Weights of a small transformer language model: attention and MLP in parallel, 273M tokens.
MLP neurons of a small language model. Each row is named by its layer, matrix (up: input weights; down: output weights) and neuron, and shows model dimensions 128-255. Each number is 128 + 32 x the weight over its row's rms, rounded and kept within 0 to 255.
After each neuron's rows, "fires on" lists the tokens most often at its 100 highest values on Wikipedia text that the model never trained on.

L8.up865 [191 104 178 132 130 143 183 164  89 129 128 172 149  91 106 159 134 117 163 132 171  58 126 155  82 117 163  83  74  90 161  86 124 104 149  82 164 135 144 163 133  92 188  55 134 138 160  89 147 156  74 116 149 124  65 164 141 154 133 121 125 146 152  42 159 101 134  97 139 129  98 167 125 127 134  53 142  88 177  44 108 203 169 108 114 183 157 115 101 182 185 120 112 122 115 173  80 121 147 133 100 155  92 112 101 114 126 109 114 125 136 167 104  83 117 100 112 135 178 125 128 123 139 154 140 122  90 121]
L8.down865 [105  94 197 136 154 161 130 131 105 128 123 159 131 153 136  86 175 129 134 158 147 182  89 122 183 148 129 142 146  81 116  96  70 121 111 141 141 134 172 109 127 107 144 123 125 161 162 169 112 184  75 179 115 123 124 155  72 139 143 145 143 132 151 116 115 185 151 146 133 204 215 128 195 189 106 123 137  96  78  65 119 104  98 105 205  95 104 145 189 144  92  66 111 153 154 109 119 141 111 192 150 125  41  87  99 136 158 151 116 128 131 157 117 124 110 166  95 111 134 148  94  93 127 112 101 121  94 156]
fires on: "re", " a", " h", "ed", "e", "ly"

L8.up1211 [138 175 150 132 131 128 185 151 112  93 183 131 197 149 144 136  86 125 154  90 125 137 135  97 166 159 113 172  80 148 152 131 137  86 162 175  83 176 156  70 149 165 200 140 100 119 123 151 173  50 107 179 153  69 100 121 135 126 129 137 120 151 137 138 108 156 110 172 132 124  85 134 105 222 108 111 199  74 129  71 114 104 154 133 122  79 129 131  56 153  94 136  88 112 133  97  87 141 101 109 149 120 168 178 108 124 144 143 113 113 138 166  87 129 121 110  96 108 120 127 105  93 137 172  97 100 163 140]
L8.down1211 [185 112 119  86 127 153 124 147 140 180 146 150 152  81 140 135  81 128 148 118 108  87 100 154 133 124 109 183 105  98  86 126 121 113 131 113 148 103 149 154  68 160 174 169 127 120 174 128 137 138 128 116 159 103 193 108 108 138 145 127 190 107  95 121  98 155 159 131 180 128 121 145 125 152 206 140 152  81 130 127 170 160 108  93  98 101 128 144 112  78 126 153 158 178 105 115 147 169 116  17 182 119 137 105 103 115 110 132  83 119  78  50  60 108  92 108 147 161  94 153 101 115 118 125 102 135 103 136]
fires on: " in", " p", " at", "iv", "c"

L7.up987 [175 139 110 119 156 109 150  79 223 113 154 114 163 121  86 175 109  58 168  98 101 150 131 123  80 174 120 129 163 139 182  90  84 158 163 160 158 103  89 100  75 116 177 168 138  86 127 128 124 179 190 169  74 112 145 130  60 141 162 117 170  96 103 137 123  97 111 144  93 108 177 128  88 139 110 122 149 137 182 114 175 140 125 155  84  97  90 128 109 193 131 123 121 150 178 139 154 173  93 106 149 191  90 167 122  75  74 103 170 121  99 117 120 143 122 115  98 105 160 135 152 113 184 158 180  71 121 147]
L7.down987 [ 62 161 137 128 128 139 142 157  83 131  97 126 107 127  86  85 200 147 110 104 147 150  93  70 172 105 133 101 140 148 117  85 133 118 139 137  95 133 124 119 113 146  90 107 104 150 161 119 165 108  85 127  94  56 142 146 158 148 125 156 137 123 122 154  63 181 147 126 117 141 103 167 172 120 115  88  60 157 149 155  76 175  50 131 136 144 115 114 141 107 170 149 101  95 161 150  92 153  86 140  97 171 136 167 119 154 163 123 115 132 101 119 143 120 106 106  83 151  72 177 173 150  70 108 137 177  99  78]
fires on: " a", "e", " d", "o", "er", "ce"

L8.up1046 [137 134  65 130 150 134  97 141 103 178 121 155 140 135 129 208 114 147 120 139  90  99 140 132  96 108 136 182 157 211 150 193 116  98 141 111 115 153 138  66 149 138 178 118 152 166 119  67 102 145 177  75  98 106 154 117 165 120 158 143 137 132 178 167  86 121 111 130 132  98  62 132 117 132 118  85 174 135 184 125 133 149 184  79  72 109  79 129 140 118 100 101 143 110 152 155 120  73 122 209 160  96 143 145 148 137  99 114 162 123  97  83 183 101 130 153 168 143 104 134 163 102 110 122 178 142  70 163]
L8.down1046 [ 76  42 153 126 127 116 100  95 127  69 118  76 161 132 123 136  89 150  26 157 144 109 138 140 114 149 167 111 176 147 137 138 131 123 152 127 119 153 154 176 144 104  98 131 107 114 119 192 137 144  93 133 139 177  99  97  96  67 117 143 152 106 135  31 119  99 140 133  98 136 120 167 162  98  87 128 168  95 144 110 118 129 107 181  83  62 138 117 104  92 124 154 125  87 116 117 117 161  81  83 139 108 138 132  80 127 189 125 119 165 132 122 120 103  88  56 140 145 159 176 132 155 156 159 159 171 171  96]
fires on: " f", "f", "0", " 2"

L2.up365 [ 89 147 143  91 186 134 157  97  90 128 193 140 143 186 157 132 182 152 115 236 134 147  89 145 112 193  82 129 128 127 163 124 148 158 161 150 126  84 107 136 126 140 140 134 162 127 120 145 164 133 136  92 133  81  92  71 126 165 152 147 151  68 128  93 135 166 111 125 113 187 130 163 121 130  70 111 118 113 138  79 134 125  71  94 164 167 134  65  97 141 144 130 114 107 115 106 147 114 160 153 137 109 126 146 150  80 141 128  79 116 163 130  93 144 116  25 134  94 165 122 105 130 138 127 130 137 125 138]
L2.down365 [140 158 106 134 120 120 129 141 127 154  94 134  75  99 115 133  85  82 160 108 133  91  99 169 152 102 134 139  85 108 152 117  98 132 145 188 119 177 114  89 163 131 152 118 141 154 140 168  78  95 105 144 155 153 134 121  81  81 155 114 138 127  76 117 114 144 145 106  64 126 186  83 159 142 124 208 109 154 119 156 103 110 109 111 148  68  65 135 171 146 157 139  84 115 139  92 134 102 165 118 117  65 108 135 173 116 105 133 128 204  89 122  83 114 168 208 151 125 120 100 103 110  89  97 132 132 174 129]
fires on: "per", " for", "es", "ed", "ver"

L8.up672 [140  94  89  65 119 174 193  95 110  68 154  86 131 145 151 129 125  96 125  80 145 127 149  89 106 155 117 121  88  96 168 135 173  75 130 188 156 101 136  51 164 147 125 126 162 184 153 139 155  86 101 119 131 157 130 108  93  79 137 108 105 196 106 118  87 179  73 150 170  92  76  94 186 150 144 126 160 132  93 136 147 159 145 107 133  57  96 143 109 162  80 182 148 167 158 144 124 100 145  94 118 143 114 136 153 142 135 157 100  85 103 116 158 117 123 115 125 144 169  95 130 161 179 140 115 109 122 108]
L8.down672 [148 137 159  80 150 151  21 125  72 124 141 144 147 145 117 125 149 138 130  72 129 114 132 162 148 124 180 153 168 140 153 118 163 126  93 127  88 109 162 192 121 159 110  94 116  93 101 156 109  87 188 123 130 104 143 167 154 196 104 162 130 108  94 190 154  87 138 136  99 187 159 142 105  58 129 140  96 150 110 114 119 132  72 172 113 179 177  65 192 177 125  59  98  51 179 140  97 146 105 160 176 140 168  99  80  73 145 132 172 140 105 168 116 162 123 107  86 167  84 119 113 152 152 103 131 106  75 173]
fires on: " b", "p", "c", "t", " c", " p"

L7.up1211 [181 101  90 141 139 141  93  71  94 139 136 136 169 129 114 188 160  97 109  75 130 131 219 182  86 140 119 153 162  81 149  98  88 119 139 142 129 104 159 147  96 123 115 145 111 188 100 127 100  98 149 138 138 112 123 104 124 125 146 118 177 116 142  78  76  90 125 135  85 130 163 107  99 116 130 133 143 105 140 137  88 207 122 136 147  99 147 123 134 132 186 154 151 146 123 106 140 223  88 128 137 166  99 195 147 152  74  68 149 136  80 138 148 168 151  64 103 140 104  88 100 115  92 155 119 103  68 163]
L7.down1211 [155 142 209 104  98 112 173  94 157 103  97 120 104  99 108 174  97  75 163 143 127  95  96 100 114  99 130  76 143 104 125 173 187 143  99 160 137 145 136 120 134 100  82 159 164 166 127 117 136 152 148 147 114 171 181 136  76 149 129 132 176 181 113 107 109 115 140  92 164 143 138 109 119  60 150 151  64 158 104 115 134 144 142 111 104 132  93 152 103  89  77 130  78 152 105 133 120 111 116 133 145 162  59 144  80 153 154 146 123 169 156 145  69 129 131 144 173 141 214 181  81 117 155 163 102 132  97 133]
fires on: "ed", "e", "ue", " a", "al", "6"

L8.up477 [161 157  94  91  72 135 130 126  67 126 179 134 129 148 126 104 152 132 168 117 110 121 111 103  87  99 114 104 162  77 199 106 181 121 147 147 137 160 180 190 165 147 187 118 136 115 146  61  93 139 138  91 162 133 135  77 107 138 177  89  80 144 188 143  56 104  97 114 130  94 133  96 121 177 130 105 145 181  47 167  88 139 136 184 126 182 119 149 122 155 104 111 112  88 155 141 162  99 147 114 102 157 173 154 153 144 137 137 103 123 148 101 121 137 147 180 114  27 161 185 114 112  81 121 113 126 113 135]
L8.down477 [148 218 150 140 145 118 124 146  63 160  94 125 101  76 146  69 144 116 128 175 130 113  76  93 150 119 173 132 126 115  96 105 122 197 108 152 137 139 101 101  89 146 157 131 124 127 154 129 104 172 179 132 134 151 147  85 147 102 139 119  62 119 141 113 117 152 116 138  77 169 121 155 122  87 130 133 147 100 173 194 124  89 164 147 168 133 114 141 169 109 126 177 162 123  88 146 122 126 137  85 214  99 192 107 128 149  63 151  56 123 115 146 114 196 140 144 160 116 165 121 142 158 121 112 119 166 192 151]
fires on: " an", "is", " pl", "il", "if", " m"

L6.up1044 [112 106 101 115 112 167 170 139 101 100 179 101 129 148 181 158 128 146 139 141  80 135 139 167 107  90 115 190 167 183 143  77 163  97 165 159 145 102 124 207 147  92 158 176 131  82 102  90 169 120  60  73 133 148 105 118  86 157 171 140 209 182  98 117 136 141 122 141 129 130 153 114 119 104 149 121 121  92 141 163 131 121 100  50 111 147 181  81 112 183 154 152 107  88 160 101  85 105 182 172 140 163 110 160 161 168  85 110 160 140 118 120 115 132  95  80 182 120 154 135 187 133 129  85 153 155  73 102]
L6.down1044 [158 193 115 128 114 165 114 114 168 137  75  94 136 154 133 150 187 167 164  69  69 137 145 106  82 123 134 133 149  62 154 207 152 135 122 121 130 165 139 159 143 152 145 157 109 132 147 144  83  80 190 130 147 121 101 101  95  70 176 102 117  97 150 152 111 117 135  88 176 112  84  90  75 163 133 185  91 102  97 156  89 108 115 158 202 145 140 107 100 142 145 137 130 155 117 100 110 139  73 129 125 159 181 159 151  90 130 173 129 175 109  69 124 136 176 119 112  85 113 129  65 133  91 134  84 102 136  92]
fires on: "e", "d", "ed", "y", ",", "ver"

L2.up1077 [147  84 167  89 143 103 153  96  96  66 143 122 124 134 129 134 153 176 100  68 106 106 123 100 118 149 191 148 143  71 111  97 155 158 123  82 156  78 134 131 100  44 144 123 131 158 168 150 157 155  84 172 157  98 122 163  96 202 155 133 156 100 141 100 133 146 121 184 133  91 128 106 181 142 132 158 168 164 167 157 160 151 142 191 183 107 172 131 112 155 171 120 142 108 147 104 131  80 141 157 106 162 109 108  59 118  79 141 107 142 136 151  68 100 142 109 108 117 151  87 100 181 130 147  74 110 107 146]
L2.down1077 [149 135 193 104 129  81 115 104 148 130 134 146  84 155 116 174 129 138 158 159 144 176 158 178 139 139 140 152 104 122 167 110 132 134 133 137 184 125 154 130 148 152 134 104 152 113 150 182  99 123  77 145 197  71 158 162  90 134 122 177 124 132 135 133 171 121 152 109 116 139 150 107  81  83 111  68 114  52  93 131 161  91 142 104  87 137 104 106 137 168 170 182 160 186 215  68 111 108 121 112 161  78 100 114  93  95 156 159  96 132 154 130  90  93 182 133 104 130 137 157 148 156  82  66 132 116 182 127]
fires on: "e", "om", "es", "le", "re"

L8.up146 [152 129 126  55 117 151 109 105  81 125  79 179 152 102 119 143 124 112 147 152 132  70 149 147 152  91 161  92 134 122 141 115 102  90 180  82 187 151 108 134 109 126 159 139 129 103 132  76 165 110 168 160 129 144 150 138 112 150 109 174 127 104 202 122 119 106 157 125 158  98  88 139 177 174  95 138 183 138 141 135  55 151 124 104 115 105 110 110 154 163  79 138 146 141 106  95 138 134  86 111 120 110  86  73  99 121  67  90 171  55  69  62  84 161  74  96 164 170 174 122 116  97 102 151 140 181  25 123]
L8.down146 [117 106 113 170 121  72 186 134 158 171  69 102 106 155 124 163 135 130 126 154 155  69 139  94 134 158 170  86 109 122 127 145  85 191  91 128 128 161 132 108 142  95 130 145 127 115 172 162 112 126 116 103 187 168 120 167 139 146  89 111 143  94 133  99 113  85 162 130 193 180 119 136  65 108  74 105 154 156 156  78 141 100 100 115 148 100 160 124 120 133 110 130  99  56 161  55 211 114 107 116 111  81  69 122 116 119 122 132 191 130 131 119 104 116 145  50 190 110  94 157 172 103 149 130 100 116 112 154]
fires on: " f", " d", "s", "t", "f", "ec"

L7.up309 [189 109 160  90  75  99 101  99 144 129 140 115 166 126 103 135 146 173 116 154 149 128  95 159  99 182 161 154 131 127 162 135 158 121 149 146 132 154 158 205 108  97 145  83  95 108 123 151 151 131 145 115 157 106 159 143 159 102 127 156 193 118  89  76 110  73  65 135 107 125 153 147 177  91 141 116 152 157 184 125 131 144 196 141 206  89 153 150 158 164 155 109 160 100 137  59  89 177 116 170 109  89  64 165 104 185  68 107 107 160 184 213 110 116 130 115 136 162 101 142  96  72 130 149 108  99  97 106]
L7.down309 [100 171 133 125 149 140 165 116 130 125 161 124 126 100 136  90 143 163 145 203 144  39 124 104 130 148 116 125 148 125 142  96 185 113  94 100 123  98 173 191  75 166 140  66 115 113 141 150 139 155  72 183 165 184 134 178 113 154  65 157 145 132  89 124 132  90 149 130 178 128 104 170 129 155 122  62 101 126 126 114 160 141 155 137 144  69 110  86 138 120 127 123 124  96 146  91 129 107 155 152 100  83 171 173  91  87 149 164 126 168 149 103  92  97 106  64 112 131 191 141 139 157 104 193 102  86  97 137]
fires on: " s", "re", "ub", "es", "le"

L7.up1405 [146  46 157 207 110 109 139 146 161 164 120 128 147 135 126 166 149 142 141 124 144 124 135 132 141 113 134  96 123  81 119  78 102 161 146 131  92 136 147 134 187 113 149 169 172 121 104 135 167 127 209 103 137 184 147 161  74  60 162  86 115 146 137 109 124 129 118 116 120  71 105 115  95 122 163 137 146 157 173 132  76 125 115  75 148 140  94 149 131 112  94 123 108 156 125 163  85 126 155 122 188 148 134  79 117 122  90 161 135 135 130  80 157 163  92 117 136 118  88 105 115 146 105 184  79 118 116 116]
L7.down1405 [209 103 121  76 133 174 130 161 138 139 138  62 127  46 155 119 108 144 158 125 139 152 167 172 156 123 141 118 168 137 156 174 125  75 135  83 121  95 150  83 100 156 117 123 127 161 171 109 138 119  83 156  78 129 112 139 114 166 144  59  54  65 194 120 158 122 145 109 137 111 151 157 158 177  93 142 140 130 132  77 102 110 145 128 104 130  71  72 132  61 130 169 139 104 105  75  79 194 157 141 124 167 135 175 113 122  78 152 110 121 142 140 133  62 120 175 154 149 115 138 135 119  94 131 134 125 136  78]
fires on: "er", " ", "ge", " of", "ent", "ip"

L7.up37 [150 158 167 130 106 120 129  82 127 140 123 158 133 160 104 123 141 153  95  47 193 115  87 153 142 112 142 158 105 131 101 131  90  99 103 125 138 107 197  93 104 170 178 126 136 155 136 147 208 123 167 121 112 113  76 142 186  90 130 132  83 235 153 159 119 111 173 135 147 105 118  94 105  88 173 160 149 104 145 111 187 143 182 125 101 123  96 155 159 131 151  73 123 138 144  69 130 110 167 130 136 123 179 146 121 154 168 156  97 148 137 159 149 154 102  97 141 114 146 135 104  97 126 109 144  93  80 122]
L7.down37 [102 134  86 106 122 153 108 113 120 117 145 106  96  71 139 151 137 107 172 200 101 157  98 129 142 156  71 144  98 152 165 127 122 159  76 158 120 121  81 144  79 139 116  59 120 111 103  91 135  94 136  98 105 148 102 161 137 188 133 146 137  42 123  69 148 178 133 120 141 123 124 105  92 148  71 147 162  84 137 104  53 105  90 122 125  63 159  68 138  71 139 190 178 129 130 151  85 115 117  98 122 168 128 180 148 138 118 129 114 174  97 109 111  96 141  78 106 195 152 159 133 157 132 153 135 152 141 118]
fires on: "op", "es", "ew", ",", "if", " |"

L7.up584 [141 146  62 107  79  86 126  93 125  89 144 115 121 180 143 174 152 120 131 157 139  96 136 101  96 122  80 138 174 101 185 122 110 132 191 115 184 108  72 113  77 106 118 124 118 140  74 131 207 151 195 187  36 135 149 103 160 127 191 109 165 111 111 159 175 105 200 113  99 143 152 132 107 160 141 120 128 120  82 134 135 179 145 122  71 154  98 132 145 128 106 106 182 145  86 144 135 123 102 174 172 135 107 140  99  84  89 153  95  99 139 153 150 147 131 162 162 122 149  90 166  79 137 106 112  89  76  87]
L7.down584 [152 185 189  83 143 127 134 155  69 151  76 158 165  72 109 131 171 103 162 133 137 141 129 147 192  83 145 122 131 162 102 130 135 113 140 151 111 171 154 189 192 133 116  93 126 111 171 111 129 111  75 118 184 150  91 119 101 149 115 188 127 133 146 107  79 146  77 134 131 132  81 106 159 186 115 101  98  93 100  83 139 143 158 109 157 133 160 129  83 143 144 138  49 141 135 104 166  66 203 134 118 151 120 104 180 175 138 108 141 196  88 119 111 101 177 123 126 124 193 119 118 157  87 169 118 118 149 182]
fires on: "e", "ic", "er", "%", "ric"

L6.up990 [ 31  69  73 159  60 182 157  90 146  62 126 133 215 155 102 184 112 102  88 124 131 123 106 132 138 124 157 140 105 131 125 156  78 171 120 147 119 183  70 143 177  93 154  99 109 109 167 152 152 139  89 111 159  59 135 187 130  70 147 168 158 108 136 149  93 163 124 135 180 126 146  96 136 167 104  74 152 120 102 184 105 191 116 104 123  97 161 113 128 128 137 125 183 141 140 130 121 122 156 135  60 153 138 131 122  52 120 153  77 103 117 101 105 143  98 145 130 146 175 144 115  97 145 149 113 112 158 105]
L6.down990 [145 181 145  99 125 127 155 132 106  87 111  99 104 133 137 102 139 119 158 136 134  63  55 146 146 141 132 111 126 120 126 142 161  90 199  96 186 121 132 150  63 148 136  76 180 127 107 157 156 133 148 125  66 148  85 122 128 153 181  71  81 135 130 148 178 123  99  49 151 149 159 168 140 153 136 151 144 149 148  84 135  33 106 102  99 155 145  46 150 133 129 136 143 149 112 146 158  88 139 160 108 100  97  90  87 185 100 159 119 128 168 113 150 208 143 206 132 137  79 115 157 172 109 160 174  94 146  90]
fires on: "o", "|---|---", "at", "ad", "ing", "h"

L2.up631 [ 86 109 179 144 103 114  91 186 144  78 159 142 163 148  85 140 146 138 139 123  63 122 159 153 117  92 116 122  93 146  81  48 158 189 117  93 116  40 128 124 149 127 132 204 101 146 105  86 143 154 138 194 122 129  94 131 115 126 120 131 143 108 140 118 146 126 122 103 129 150  82 144 144 155  77 172 111 101 164 123 143 140  89 158 118 106 157 175 160 129 139  69  96 183 113 101 118 154  95 135 155 120  81 117 153  68  61 172 158 170 107 125 134 139 120 160 109 122 146 125 145 122 125 182 158 107 157 183]
L2.down631 [124 106 169  89 140  79 200 146 125 156 118 115 173 161 143 118 135 154 167 122  90 111 147 129 140  95 115 122 116 106 139  84  84 131 149 117 101 123 194 106 169 121 117 127  84 121 149 149 157 118 181  99 157 175  90 160 175 102 129 135 175  98  63 120 136 129  84 124 141 143  99 132 173 133 105 133  82  90 182 155 134 165 140 107 123 135 145 155  95 164 145 176 108 121  93 150   4 131 118 159 204 125 132 144 153 179 129 152 122 157 200 162  99 152 116  92 145 165 110 172 160 142  81 134 142 153 182  90]
fires on: "c", "g", "p"

L7.up832 [ 66 109  97 105  85 135 155 165 157 155 142 154 143 150  76 142 200 115 130 102 163 113 157  69 149 150 106 127 136 123 147  51 165 119 177  73 180 149 161 140 143 117  88 129 127 125 108 104  89 124 130  99 139 180 152 178 107 110 137  93  83 133 125  55 151 110  74 119  76  91  99  82 114 126 127 156 158 170 161 170 177 135 113 123 108 108 102 103 121 105 130 165  28 161 113 121 124 105 158 165 144  89 140 137 121 119 143 131 113 136 142 117  97 177 156 125 169 157 116  90 121 144  96 179 151 141 131 155]
L7.down832 [125 144 100  96 108 152 182 121 139 106 166 102 154  94 148 151 171 100 113 167  91 150 144 164 112 142 103 145 131 198 130  86 140  78 145  56 110  86 122 151 147 119 122 141 129 138 136  85 103 156 130  54  78 122 147 164 132  59  95  91  88 180 162 119 109 143  90 153 137  42  78 155 119 102 130 159  86 125 123 122  90 138 147 190 179 128 114 133 146 116 126 122  93 142 123 109 139 106  87 145 109 165 124 101 160 185 110 134 189 143 169 145 145 127  95 141 111 136 131  67 129 109  89  83  45 103 146 117]
fires on: "ent", "c", "ur", "er", "et", "."

L8.up748 [ 89 148  81 153 151 164 149 120 135  96 112 139 108  95  86 154 136 124 117 130 171 127 177 144 115 171 150 154 156 122 193  87 132 111 191 147 129  78 159 138 111 105 126 187 163  22 144 104 224  56 135 135 134 115 110 132 109 133 104 135 100 179 128 132 132  97 115  67 130 150  95 123  85  92 127 140 121 133 165 180 180 160 127 117  79 146 118 189  89 166 124 114 150 140 126  72 145 128 112  82 139  83 130 125 168 121 133 119 151 130 131 150 125 108  89 188  79 168 156 131  84 173 177 107 151 104 143 109]
L8.down748 [141 107 103 108 153 108 120  95  74 158  37  94 176 185 128 110 131 105 149 152  92 157 141 127 148 159  77 120 156 156 174 144 159 179 136 112 136 142 116 139 139 162  97 124  77 153 122 168 146 145  80  73 174 159 119 119 139 147 112 117 163  90 101 170 118 171 110 194 132 145 168 173 196 143 141 146 118  77 154 110  77 141 128 179 181  86 110 154 133 116 126 143 140 102 146 131  89 146  83 124 134 107  91 134  84 120 158 156 108 110  93 122 113  98 144 122 168 117 180 150 145 137 111 110 111 121  86  87]
fires on: " c", " C", "l", " ch", " d"

L7.up718 [127 147 105 124 138 126 130 150 152 112 162 125 134  78 149 112 129  95 161  85  96  92 115 120 109 158 160 134 133 127 148  61 161 182 214 134 122 134 182 131  87 115 130 130 120 144 114 150 175  85 139 106  88 118 149 120 105 150 131 125 140 180  90  86 152 159 131 142 141 115 116 107 117 133 175 138 121 125 130 130 158 145 141 187 102 115 126 156 112 141 163  59 138 150 133 105  88 117 196 167 101  77 139 133 148 127  73  94 155 125 117 135 171 161 132 159 130 153 107 199 163  60 129  97 152 172 134 110]
L7.down718 [155  80 138 176  43 137  68  85 105 168 103 115  89 199 189  93 182  72  56  94 138 194 116 174 176 163 119  62 149 157  96 133 117 138 121 117 103 112 129 123 147 144 123  91  80 138 159  96  62 136 131 101 145 138  61 137 173 149 127 112  81  94 111 181 113 133 110 142 151 114 159 149 105 102 104 145 148 107 125  97 117 136 127 118 183 117 135  88 148 131 133 136 130  93 110 153 135 153 106 135 112  99 112  90 113 131 169 154 117  76  91 131  92 166 118  83 120 164  99 117 108 161 115  92 120  74 156 105]
fires on: "c", " c", "l", " r", " t", "en"

L8.up610 [147 128  65 114  95  78 129 104  92 158  82 100  96 114 128 136 110 176  87 126 105 117 130  85 148 140 118  98 132 131 109 101 139 106 159 144 178  83 118 163 155 126 153 203 133  86 137 147 188  74 104 135  97 162 157 121 147 180 150 193  80 139 165 175  51 126  87 114 120 145 129 175 114 146 109  81 163  97 164  73  99 193 174 125 140 140  88  67 151 124 123 145 157 128 167 113 124 123 127 113 207 164 110 169 104 114  80 181 103 109  74  75 136 106 145 159 108 160 110 134 142 121 117  51 176 111 155 137]
L8.down610 [ 64 123 142  82  98 176 213 175 130  90 149 159 140  77 164  87 125 187  88 122  88 107 107  72 137 145 117 146 129 173 136 142  92 140 122 144  82  72  15 116 149 102 160 154 134 166 191 150 134 132  70 115 113 197 146 113 146  47 105 108  61 178 117 124  93 129 149 139 112 115 153 144 132 194 157 132  63  73 114 124 134 136 118 164 179 127 113 140 107 173 128  89  83 142 107 161 106 126 114 122 127 128 172 128 162 143 128 182 124 130 169 103 109  90 179  81 144 144 166 134 154 131 148 185 136 116 107 149]
fires on: "er", "g", "w", "ter", " s"

L7.up441 [105 180  89  65 136 166 160  89 104 182 138 121 105 121 117  97 129  56 130 148  93 162 108 169 124 128  99 114 113 102 164 186 105 104  96  94 105 176  84 169 140 173 154 146 138  98 166  69  65 190 128 107  70 127  99 113  88  93 194 157 127 109 144 135 101  70 188 102 169 126  74  64  63 143 192 108 160 184 131 117 142 135 114  80 115 165 124 193 118 114  71 146 102 108 151 178  92 148 104 115 100 124 151 108 137 158 122 118  74  51 110 150 107 125 175 153 149  75 125 148 119 182 114 168 150 138  58 126]
L7.down441 [134 142 132 169 183 183  99  88 128 166 156 178 126 115 139 111 160 139 154 124 134 139 120 137 150 203 145  54  95 106 128 134 148 145  83  74 151 154  69 157 160 112 152 120  86  93 113  89  88 129 117 156 146 137 129  77 171 138 172 108 122 138 144 177 113 134 114 108 169 119 129 111 109 153 134 111 149  93 114 147 108 177 106 121 185 162  98 155  72 113 173 160  88  98 146 194 116 121 120  65 178 204 166  86  83 117 114 139 113 102 128  75 118 152 222 188 169 124 149  95 136 194  78 117 158 139 119  93]
fires on: "if", "ol", "iv", "ic", "t", "il"

L7.up1516 [141 107 112 152 135  79 131 126 102 161  88 157 187 178 142 152 112 136  48 110 188 131 111 137 139 156 135 133 154 116 135 136 128 109 136 136 151 138 162 198 167 148 172 131 101 135 151 167 109 150 159  98 136 128 164  85 179  90 161 160  80  77 124 158  74 111  84  86 177 170 105 106  76 150 110 104 161 172  66 112 143 212 159 115  91 149 106  85 173 111 109 183 116 177 126  50  58 135  86 118 176 128 122 163 148 147 127 108  81 106 168  97  77 161 100 165 149 115 111 191 170  91 131  94 103  99 143 191]
L7.down1516 [ 96 135  79  69 103 166 143 133 110 122 176 157 131 171 178  88 148 144 141 124 117  67 134  80 126 119 111 109 108 170 121  59 117 165 131 205 113 107 112  44 103 142 177 193 104 105 171 100 204 118 111 137 120 142 110 128 148  93 121 104  99 106 109 137  83 139 118 149 120 122 150  53 116 123 145 101 102 153  83 137  81  95 142  56 143  99 124 159 166  92  99 140 124 143 159 139 162 141 125 103 181  66 150 155 207 173 132 108 113 134 102 142  96 121 111 147 153 116 151 124 141 129 122 132 121 147 152  90]
fires on: "le", " le", "ro", " comp", "ter", "er"

L6.up1104 [159 146 104 157 118  87  81 117 145  95 114 142 129 144 153  63 129 115 129 151 140 151 116 133 105  70 151  74 107 103 122 104 194 119 151  47 115  94 114 104 116 133 112 147  92 150 150 125 145 223  76 153 128 115 113 212 125 115 132 121 100 178  89 101 129 100  57 111 132 168  83  57 140 118 108 129 173 147 143 144 113 129  73 140  94 114 102 153 120 169 127  95 101 127  90 149 118 155 143 121 153  83 124  97 121 154 104 134 189 126  87 141 164 143 140 148  57 106 123 101 167 154 144 169  86 134 114 198]
L6.down1104 [154  97  98 127 126 137 113 124  94  96 194 118  98 155 145  92 107 115 133  48 116 181 129 137 139 155  99  73 178 133  98 111 157 135 104 157 157 128 177 150 118 156  78 120 118 111 159 180 156  87  79 124  77  91 183 127 149 154 175 151 183 157  75 108 156 176 147 132 146 154 158 114  96 128  94 110 138 135  99 139 145 139 111  67 136 163  95 117 110 134 146 206  85 136 137 135 114 176 143 139 175 123 103 179 161 153 130 141 123  73 203 154 189 138 127 120 182 112 102  85 132 178  63 157 136 179 164 152]
fires on: "c", "l", "p", "N", "k", "he"

L6.up573 [149 116 152 127  94 125  88 153  62  89  94 185 167 142 123 109 133 116 147 136 158  47 124 123 190 128 163 157 106 172 177 163 146 177 117 156 139  78 116 166  70  97 111  96 142 142 141  77 133 138 210 102 116 166 122 127  96 165  92 143 126 107 147 154 108 139  93 121 165  60 140  69 146 149  92  89 132  67 108 152  98 154 123 110 101 119 103 170 133 145 179 119 117 110 144  52 161  70 126 103 128 113 163 142 175 198 180 154 163  80  83 143 132 152  83 142 149  84 227 132 131 126 138 104 138 112 125 107]
L6.down573 [136 137  84 129 180 157 130 164 125 109 117  91  69 122  70 136  97 158 115 143 131 176 111  74 106 134 135 110 160  56 173  75 118 136 132 130 140 121 118  87 105 181 143 171  72 158 126 192  47 155 130 104 142 137 114 169 143  89  73 145 163 108 102 128 140 126 158  97 122 138 145 131 146 102 181 142  50 186 126 107 130 106 197 136  88  82 111 107 111  74 107 112  98 111 163 145 143 136 119 157 149 131  87 111 130  91  96 124 136 101 163 201  87 139 126 135  94 133 137 140 152 175 156 131 164 122  99 160]
fires on: " f", " d", " to", "ad", " n", " a"